{"n_layer": 11, "d_model": 384, "n_head": 2, "n_kv_head": 2, "head_dim": 128, "d_mlp": 1536, "vocab_size": 2048, "activation": "geglu", "norm": "rmsnorm", "norm_place": "pre", "norm_eps": 1e-06, "positions": "rope", "rope_base": 500000.0, "rope_fraction": 0.5, "qk_norm": false, "attn_scale": 0.0884, "bias": "none", "tie_embeddings": false, "parallel_block": false, "init": "trunc", "init_std_qkv": 0.0201, "init_std_o": 0.0, "init_std_up": 0.0201, "init_std_down": 0.0, "optimizer": "muon_variant", "lr": 0.0115, "lr_mult_qkv": 0.7, "lr_mult_o": 3.0, "beta1": 0.9, "lr_head": 0.00551, "grad_clip": 0.5, "warmup_steps": 200, "schedule": "wsd", "decay_fraction": 1.0, "decay_shape": "linear", "final_lr_fraction": 0.02, "batch_tokens": 65536, "seq_len": 512, "doc_mask": true, "train_tokens": 848200000, "steps": 12943, "dataset": "wikipedia_en"}
MLP neurons of a small language model. Each row is named by its layer, matrix (down: output weights) and neuron, and shows model dimensions 80-207. Each number is 128 + 32 x the weight over its row's rms, rounded and kept within 0 to 255. Numbers have three digits each. A neuron's up and down rows have the sign that makes its largest values positive.
After each neuron's rows, "fires before" lists the tokens most often just after its 100 highest values on Wikipedia text that the model never trained on.

L2.down195:087129147138149119071125149121080094099126092127097142091136117155153159146158136084180125083090110194133147174148119122090133165112175152112109157091139137094162195127106134133148089187121142082102135070191128103171081157109141120178182151076117135120106082196197149175134107103145160148089168084149163140078098099030123172129083122087144117140116182177140146196148119086123133128110
fires before: "\n", "or", "ing"

L2.down724:176126146118126127120201113134171141112151169116114176136077113075098135148118197138129128087138152157108098143140149083188149183125124163115135161123169115153149195096226137112149142073155127125121119149178079086212108123135086107116150154110156136134156119118170071055071162129192144111114107099161130141129179081166158087091085132156123128143149169112128091151144101207088106173153
fires before: "\n", "=="

L5.down1496:103134091166137176103140119114137115157211165079158249139150138026103073137139138088141118117136144087171118135137124121168081144089106160126151051135132123107159142068095128105137126109123129117144130144105082146151074139124136180140166116147117198105157131109163138062135159078170097159141130070146138144137139180175158167088146195173126162139125093179162165155074118124090109174122
fires before: "-", "\n", "|"

L2.down1431:066151147205129150138172105136121110131137169106212133175133145110143163139174158112122103104154152111118144117133127067153101066167141137104104168143153106082104091049110139171126065149162095148057096132058150123113209135116067123152141111088186136123135140131141121077107131136103110095156097151126141149121131126179158091107119202125180138130124098131161113082093133131086083085142
fires before: "\n", "-", "|", "R"

L3.down373:125153172109155125150094160120058092098162121128132098107133088159153123151119052161181097069133127116234129168139119119139149103177093100105147096166144211164135160158135117127074162147138165136158112129148126096113059125095125128088098209152133162160114163133170138082112112159083153085168132111117113138118107078112146136118171093092130154106135159110150132130068112131150147108159
fires before: " he", " the", " a", " she", " M", " K"

L2.down440:136131129157164105139124078087101137094113091072148140164174105126154143092148094121122076153115072104160123094107127059128126154151152086067094071101105142157154113135094092170091116120145104111106198109165104135097103118088107151179142110166111159125145106136125126086147142103091104114161100138084149171196168051113126098181090098156140113151161118121138092120105078129085139111155
fires before: " |", " h", " Democrat", "ity", "es."

L7.down1133:169091082110058091100105106119133134136149142133112079096114153213136067115175129092063140167141080098127066096074142170112131159111128125128109092139138129136106134124150053068124115147180130125184124122121112180099136110092085149140099171109119153130134115116128159142111114182163135101071082164101103158171143165135081120124112128138147147187143107121137135102142126132163084115123
fires before: " |", " 1", " 0", " —"

L7.down777:116091133099111125163170135154115115147119163121148177166137127125113057136123154111098111119164147145108126161147179136224106128155139116080050062115111123123121082073107139172102109157103178124073093127144147113160055133108122155090091133098151138171133158173102084190087166176155164175137146139115124131183087121128142161136080103169136137138088148129129174129138181113127083098172
fires before: " the", " a", " R"

L7.down267:095095118119120144106153127133078105160119116174152107174113149095139142133118133134117132155122106088132088120134074128146151154154186131108145131116129152131157118123191110131124136138086145120165135115079121148039000099100114092113123137201117128176171168140145211111155149153133072082093125109126142118137123152135149112153065096134114173117119117123137137118130132172124188161082
fires before: "\n", "s"

L2.down1416:112108124124097135085203094183078127099108121153119061097078087150111116177190142136105078141144081178091105123134134123089148189135156189129183166131128127158186149144142147166121157070151149133162080168172083108097134075127165133130166164138133144156175126117082167160159186132152075149187102143134150157118160088168145143096112135163168123170155121137124081132111125114135120097153
fires before: " |", "er", "ic", "ics", "y"

L5.down1254:067126201095113122147121088139129162105118166189130103122136136168138090132125182119088204108185127079123113182177109117111142131119120103186187109108115155129153150084094172156168176158115109116094134120100129118115183107080077163121103152124139051173144128090209107121164127125131167190108119138146083130122143156124129135090087054161083156147142128114111103119186190158101144138105
fires before: " the", "and", "ary", " C", " |"

L2.down1232:066080181129203121124087164109124108131135069113054125142143141136141131135164150155073095162113143127119136146184117134175137085148119113061127140120144093125151121158105149094121150102115101103190118148087159133129158127108150107092140164149064076119115164086137114139127145086095092099121142140118090105162162165087120189076140101113182133118149096124124111176160135158122108101069
fires before: " |", "|", "\n", ":"

L7.down206:148117157094094163103081156170117184133075108070127100134170142127158178113184184054103155112182137165152118178087134127095149125128161160142099157155043133138177133141133094105141101086118195105130089128118094104152089141118122078120120077115115128142132209115146125115119126155152123206123126162119120156131171160175140185110169114099101136142128213208109118168098114097157157075115
fires before: "ed", "ing", "s,", "es", "ers", "y"

L7.down1390:139110117126090156106128114149126139111098115145114128155175060123116147174158124112127107089133092163098077154090138140124112101192102145099101119162110090147064116083069173111146119140156165100129183172134155119092185096169095107156183126100085104128123168135157142109145103143162172152135145162120158146165103109074047102064120116140102163184136161127106156150122157103066161121112
fires before: " 0", " 1", " 2", " 5", " —", " 4"

L7.down1139:113123125185131131020138117206091127142129101151178142150069162110194160110100142088140134145071093122105135140063141171132131200073146124119161125112138145203142091123173128097181152126105097155049124200099145160139172118172136192123154109164096113089120137180119154168112112083091107137155144115082119100089164136167160187195135102121138066171120104107109135124126098160146157212149
fires before: " with", " to"

L7.down255:162139147163083184155145143118116095106101081124077120103166137152120134138131116155093220091137074121136077129131117152140202147119108180112129118130126108110123161156086158144128157106151144114102143106133123156146053093117109120136143120123146124161076132113176081101146083096141124149120082171138104154125141150173138182130104149139114113128162177152113134126134114095119110125112
fires before: "ed", "ial", "er", "es", "ing", "es."

L3.down209:046161096118149170119113130132160129137120146130129153128121096107101112129151074133082143156109140106155160172134127112157190147148092148165114152159141083168138130171101179131130116115128074123144097135085139148094235083148164090171093108075130116134172169075105145156162129134110116147118181121115092108095131078188116153139158123131137201063079184117160119075179152106071110108149
fires before: "==", "==P", "==C", "A", "In", "The"

L5.down912:105152159158073059126087142006131179067121101114164090112088109116121136172140096137124132096106133108170110097090100110157111126108082168136085160114121122065120174141129113119134115050152111145173069129103173150142141096125110119136111158109080119161062161170133119084093194156146046142159108025142148146093115136152135106080109143094127104164128135154116120174083129134132069092072
fires before: "-", "\n", "ated", "The"

L7.down1199:070140155176103112167128090130071113118132129077133117091178107159121150074169182119169153120104111171111100160085177174133117123139092143136133095127111153104104145100106118117123114166096078207150158076105065129178166175128165156178127120138180090101116093109119140154105098177132190161110144103175186141108142181165141126106180132140166059138076132131155125112176135107117122153105
fires before: " the", " 199", " 197", " his", " 201", " its"

L5.down439:097148086133140097131192136147078200154102114181137152147101117098132153123112112072117129219091199059091125166058170154131126098114106093114143095152146153070150149142100152096138119099165133169137173072098122159123123090110129115178140136144114107144127106098130154153122143130133135121150188130126105185126154110152143156108111148122117126138162076143115127182101145072079086158157
fires before: " the"

L7.down612:142108140160146132099173164143088187145122080216108151170087100116151111103029091217113098122182122059076101100123147132125093163112131108077170067083093149159188160143149139161103137129219167140073133106128167122127137107140118123149110141117129156128152073115152112098137139093101092139105146055115159136117152197138139125103125104071124118126152078190150111095113129125130168144103
fires before: "\n", " The", " It", " In"

L3.down23:146172083183099140112165189129095101099136135128068205116141075172140068119114146108165125073118193137129131114095126155140135195158167081152124076148154122147150110094122168143131157137134150165103183135122182086099092137156171151141122143121149139134105141124070130159083066187159164105163128096117157142192113132117097123162158142109074170143110095132156104128141110163095188166164
fires before: " a", " an", "a"

L2.down153:111097193098159050119159136149175111134201151093116120151133138149120138132125129143106130185175164201073106163131165106098126138162169144111123069133141141165121112084132139079171114063149088127114161125184118152091150171108112165103110098119113131139135210108109182124085146107050151195116060111124138166074124130141096109106137151146129090140107115138137193130168139122138115120110
fires before: " |", "%", "8"

L2.down708:125113179101058094135113135109123154102160118114120133091115107185192125089122164150090147119136081139166151115103085124151073137203161132169047142102145128155124120131090103078127097074051127098080131111150171112086215127101125130141108153133104139129163145130085120121126120119114121097121128151127126134091148153150111113162084164117123050075190149126095200120176110146166113106154
fires before: "7", "2", "00", "3", "4", "6"

L2.down151:180134130112141103161138139146106172148116141115109127081110139080163102186136103146112104097162178121175084116127113092148147131059141093093128147119128087156116108217073103140129115104028165141136124134133165120140144194122179096113194115084064148171129153159161129207091126118134153138139142112125135172105129078207135096137135164187072137059104133163147150089115175154095138122139
fires before: "ependent", "y", "ie", "iv", "ust", "e"

L3.down352:139119102076133118105102133119103109146178177112130120197174133142142139132152101162114147158106146148178088173109143169124153116121118086129092121060109069128124145090114103080120092134146134118070157103115109135152050103138086124102114154084141125158192114121091074099141123117105125153101141151102180169109186126122115130145181165144070123085121122118103108121081161134148131121127
fires before: "el", "or", "ern", "our", "ri"

L7.down305:139137076093144088115151155131161151109144080124151152100141104150098157135122160119155126127136091091127076188085112143127118189095137165103105126136091121135121123163141131112154144079163165176140115174131133171076190102131165146136122075159114112139098180105138094172128169107085186098137136071161160137118131153135140153144105139075167078147200173066118152114071138138110121188121
fires before: "\n"

L2.down673:124202166119150085146173228181137149166094069122105135179164186117144096092130134104149116147127123122177166151150171134084151154092144078134165051185147164155163104097154168101091126116194151123115125105098098122111085164139119092059130105161119085099135142144076135120103106161097147107162204195068122097095108124100097127155153136133098167120090101123172068076119107156140100101154
fires before: "iv", "ive", "s", "ed", " of", " to"

L7.down318:149144145070137121102131168133102086130119118116191092161154136097119161139161102135120126134146160156040110121114177090105158143106124152122153131209128153127108144106127111134094123118155140128141148137076125142122104205082168084078139086085157119068181079129124113142181083168162136111076172103092110117100106033151140081167163087135119210170148092112191160086130115123163164079114
fires before: "\n", " The", " It", " He"

L7.down1110:119102130090164159167115088111161159081169119150079216087137154130124162176170126093110158116141103190132165176072119111119149086116087150132070120123095116071164131170140133141145107157051131181116155125081100094183054050170062131108157140144112109123083169143106114158175202121098148096147143139146165167144145161162089079098194144162124185119102163099150108126138110149108162139135
fires before: ".", "ones", "ie", "ependent"

L3.down1267:105170095123157104164098177142137123116180109158140156128135125120142106140086137187158129133123167098126132186101109153148173167138111153161110081236190156138108077152165116148090095113152141139197103089084107165175074147120150164130108156087156191131101128066104124105146192138173083102105191102098090131101153144123070134175139101129070137180114153149167124094129128128131146090146
fires before: "==", "In", "The", "A", "===", "S"

L2.down134:111128163134118092100141165165106128160156104087103140101101172122154145122077162136118100123132131126156096113184159164159122101102164125131097160163129107096096112133171149101148064134120118120088086163106102097104000154139167089101089097109088153174162136105136109082056104108086144182131108144095099142142149062142111130130147131180082170151140174127140122090125103088108186208136
fires before: "il", "ul", "er", "el", "ern", "om"

L5.down83:139163080171142120120153117123106143107106102134138132084141185105130184084161157076128114120135090123115145080037167133171089096127072135156090088160046125162171157115151125176106143107123163135147152096128099180143097138134075163124163113141146103108088173133154105136151115097102123077146134109123127157158149089143150104131143115157088099179123096166173094097084122105051133105154
fires before: " |", ":"

L2.down1181:108136101196114123146116065148059098115059095105131139105127162145150146145138148164133147166185160138168150139156117165178123140102122122107192151130119110160137065119173162220102134142133178091074140149102115132090163079125132101102134161100152122084146110123145112110131153140173095148127118120101205124165120109157115170164058127112146111133089122140159118113158150137111119167179
fires before: "ctor", "ct", "cted", " to", "ed"

L7.down432:138127200131183190127073100135153118112135126124169125164105167123121094120148111165115103087087123179172108112114049130098146140148164125199191108159142117195169128154159150204158167079156173102127130149098173111085216098098118149128117115098146138089128118127115105100156155146160159106095134195181149072108161159104151168116151136110121133147118112135083123101154166155179119083116
fires before: " that", " to", " of", " the", "ed"

L7.down1039:128110169085130107036074148169149135078126094111206158111160138129126079099121145062170070092187137130132129106112086161145149157141080200097102118125156159137138127138128107106081131130156164125148133167112152174146093163103106144183123168133184146097143147135128185156189159074136139135146139109138100108158219123136158158189161076131129141059102127147049133131127120131193094141190
fires before: " to"

L2.down822:136147042157111133110156147095143174113180155176063120139169151177086098144151167125148104112128157176142144154124158107145112172098173148138106116129082191093161096142153155127114064078116113141085114163148137132159088067140102174106141109200083125161131100100167124112149087132142114164160081125099142139158172088127186168123171092133134095136158114146157088145128157119116184180167
fires before: "-", "\n", " /", " 11"

L5.down1298:090137134135178067103149104121110115181164092104148144115121168068126075175128119170149099122100121197194130113110181152134124096122107097124163093163118130105126101136058101150171125144131092117120118127131137103106155192132203182095132114147120094122158130096089186132128123159159159088202079052093112118104145132126152100165085117164142186119184148102124140124156092108074127180115
fires before: " |", ")", "L", " M", "N"

L5.down611:171144164131167148074094153150118101170153121079046204174132144160146110066127165146128125161089089168078117097164151150154122128148125106128163045064175129144151138144130071115107156144154184141102112130077094121098168167198156100167137052118118165079120110068142181112094150119139094122117110112096104114076154164135160083137135096147117146141132175125136082082146170117128159051131
fires before: "\n", " is", " was", " the", " =", " a"

L5.down1212:100172115185124114111091115116072108122152139135205124124116142152140101036156133106169090080148179150098121212162200138120109116144085175101118141132150145114114172092044092108114075101142124099127122103068138149117089062118134088106103128084203128158131125152142109122124123129117130149120155193169128118138155123106152148132153118091013096108150134146113121175123071060088115111163
fires before: "\n"

L3.down1252:075124115136121062124089149150130142150144111067117100108064139166145163138111117190127165096146161115125046164152165174117116107128113145189139139149101104115122108124094131108097110145122123152107074173174065106077121158116107175120116083155120127176125124116113120148161091149119185095134104090117128141124144147155064149138111159139111141131133112098135128198111137143158126096182
fires before: "and", "er", "tern", "ly", "uel", "y"

L2.down880:116107148136056098117133120108103143087086072120128180142113168130184095137074149122123111083152111098133125127082079169088121161104111115103149153143140083128135136130184098102123125084138138190079073109110092138145166097117125132056179134120126100141155177127151099086125208122119155101159151150171162134145123145159134151142121120158099093203064159192152105144135147180095146137160
fires before: " |", "%", " (", " m"

L5.down1478:092132152195190105080169159073119122119105108152174178098112110149143197086117122154127121140136057198145186150149113155142206156192114142201099095128094160099129118107202136137129132133122123057148152134119135140111102160168070137102119100112082125101177071116106132074098159141151138123132101135175085153129099137091073057155125136099162155200159155088083058102098109138112121169069
fires before: " |", " in", "\n", " -", " ("

L3.down684:097108182153169060156123208109103074150100102109136120133132131088091151088111163172191118109135093157121124156129153130196165057160083095130064138140112107101113153132193118102039166128077089099156084181140127104091142105169113076165124100113116116122125160127189154081088142143181177130106163153130092110124128125186193127100139130113147069146182122140113107109076204128168167141088
fires before: "\n", " =", " in", " and"

L2.down1280:134164112128112163129106123137176076092141158104150110163122128099086136118173153155140130161144093115129099061139134102195094099116083119128117107110128145147110128177095139148148116139125191143107123061100103153144089116115084117157084110152124151133159161139097113088126136158145145159096053135166121166114182171176114094163107146190088117177063199090147158129110177161107096109164
fires before: " |", "1", "%", "8"

L5.down988:130134095095116077156131132169095119141149149157133140150136093147138175098093130115171124106168141176115146148157125120169140133074100094139124081144138122099138123144131189112154098146098182082163138137083162139136085129163073099124115128131202102173140142156173113174117128162156144148212147096151172108121096155159113109075151091102200108124164148136128190098100110139131128064177
fires before: "==", "The", "In", "===", "A"

L2.down1006:132134151136083053144118116123084175077081104110176127134156117139136208126096152108140100125135117122117123143074132115123068038148125130123164198101149103123135145124141138130111057136103148172197149129152149124118057104112081120113127129156126126152137157098169158093144097123101174122136123171106130147097092085050096124171135102157115187116127088144092147099119202126128170106130
fires before: " |", "5", "2", "4"

L7.down477:124087101143063111166195133117064132101096133105105121093122151112123171122096129126136125094118101198166162148137127172107145085166106111067135130142151040094144123166096133201171129128076164076108100167109131100066097080175102122149134084120145109125163183177105147111123129080102134093149121097124160093106093127125118096134124092090123139075182116146151151109092115131128113152212
fires before: "\n", " |"

L7.down1125:108167088129157151072127153117137113134098201144131092092093082109159154107113079162079144163124201097118108163157094165113072153144121141137084067114115167164059115126139043094113128154170160162133112083114087175132151144125157147133094137159146119186126122032145135184165122139085052144226134113113124157149106101095121105150099105144190178148117090145212119135139140173145153184121
fires before: "ad", "ther", "ge", "ing", "k", "us"

L3.down899:112122158133113164104118190101216173134131112141170166142102088125177112112163148055109112125191173124080159105098110112125101143112121139144134120133184165034106116109149117097123098139114136201136156121068118087181149161171137146104062160163069113098073128088154103143120145073096128095141108102129115167090129069122119118126141148137136074097124122058150118102127135134141078101175
fires before: " |", "b", "ir"

L2.down1127:164131055131111146152103140076090094197111134067121120131093116143180121136111096120155183110148151142082112109142121106173142162131081125116114159113140127092053184101117138134174109086124111073171113110124069129193090152119163110103060152059139141136181196140105085091097117144173187159064122176140099178087098082131107146108138158146089074141067139162102121173147107147114143188074
fires before: "\n", "es", "er", "eral", "ial", "e"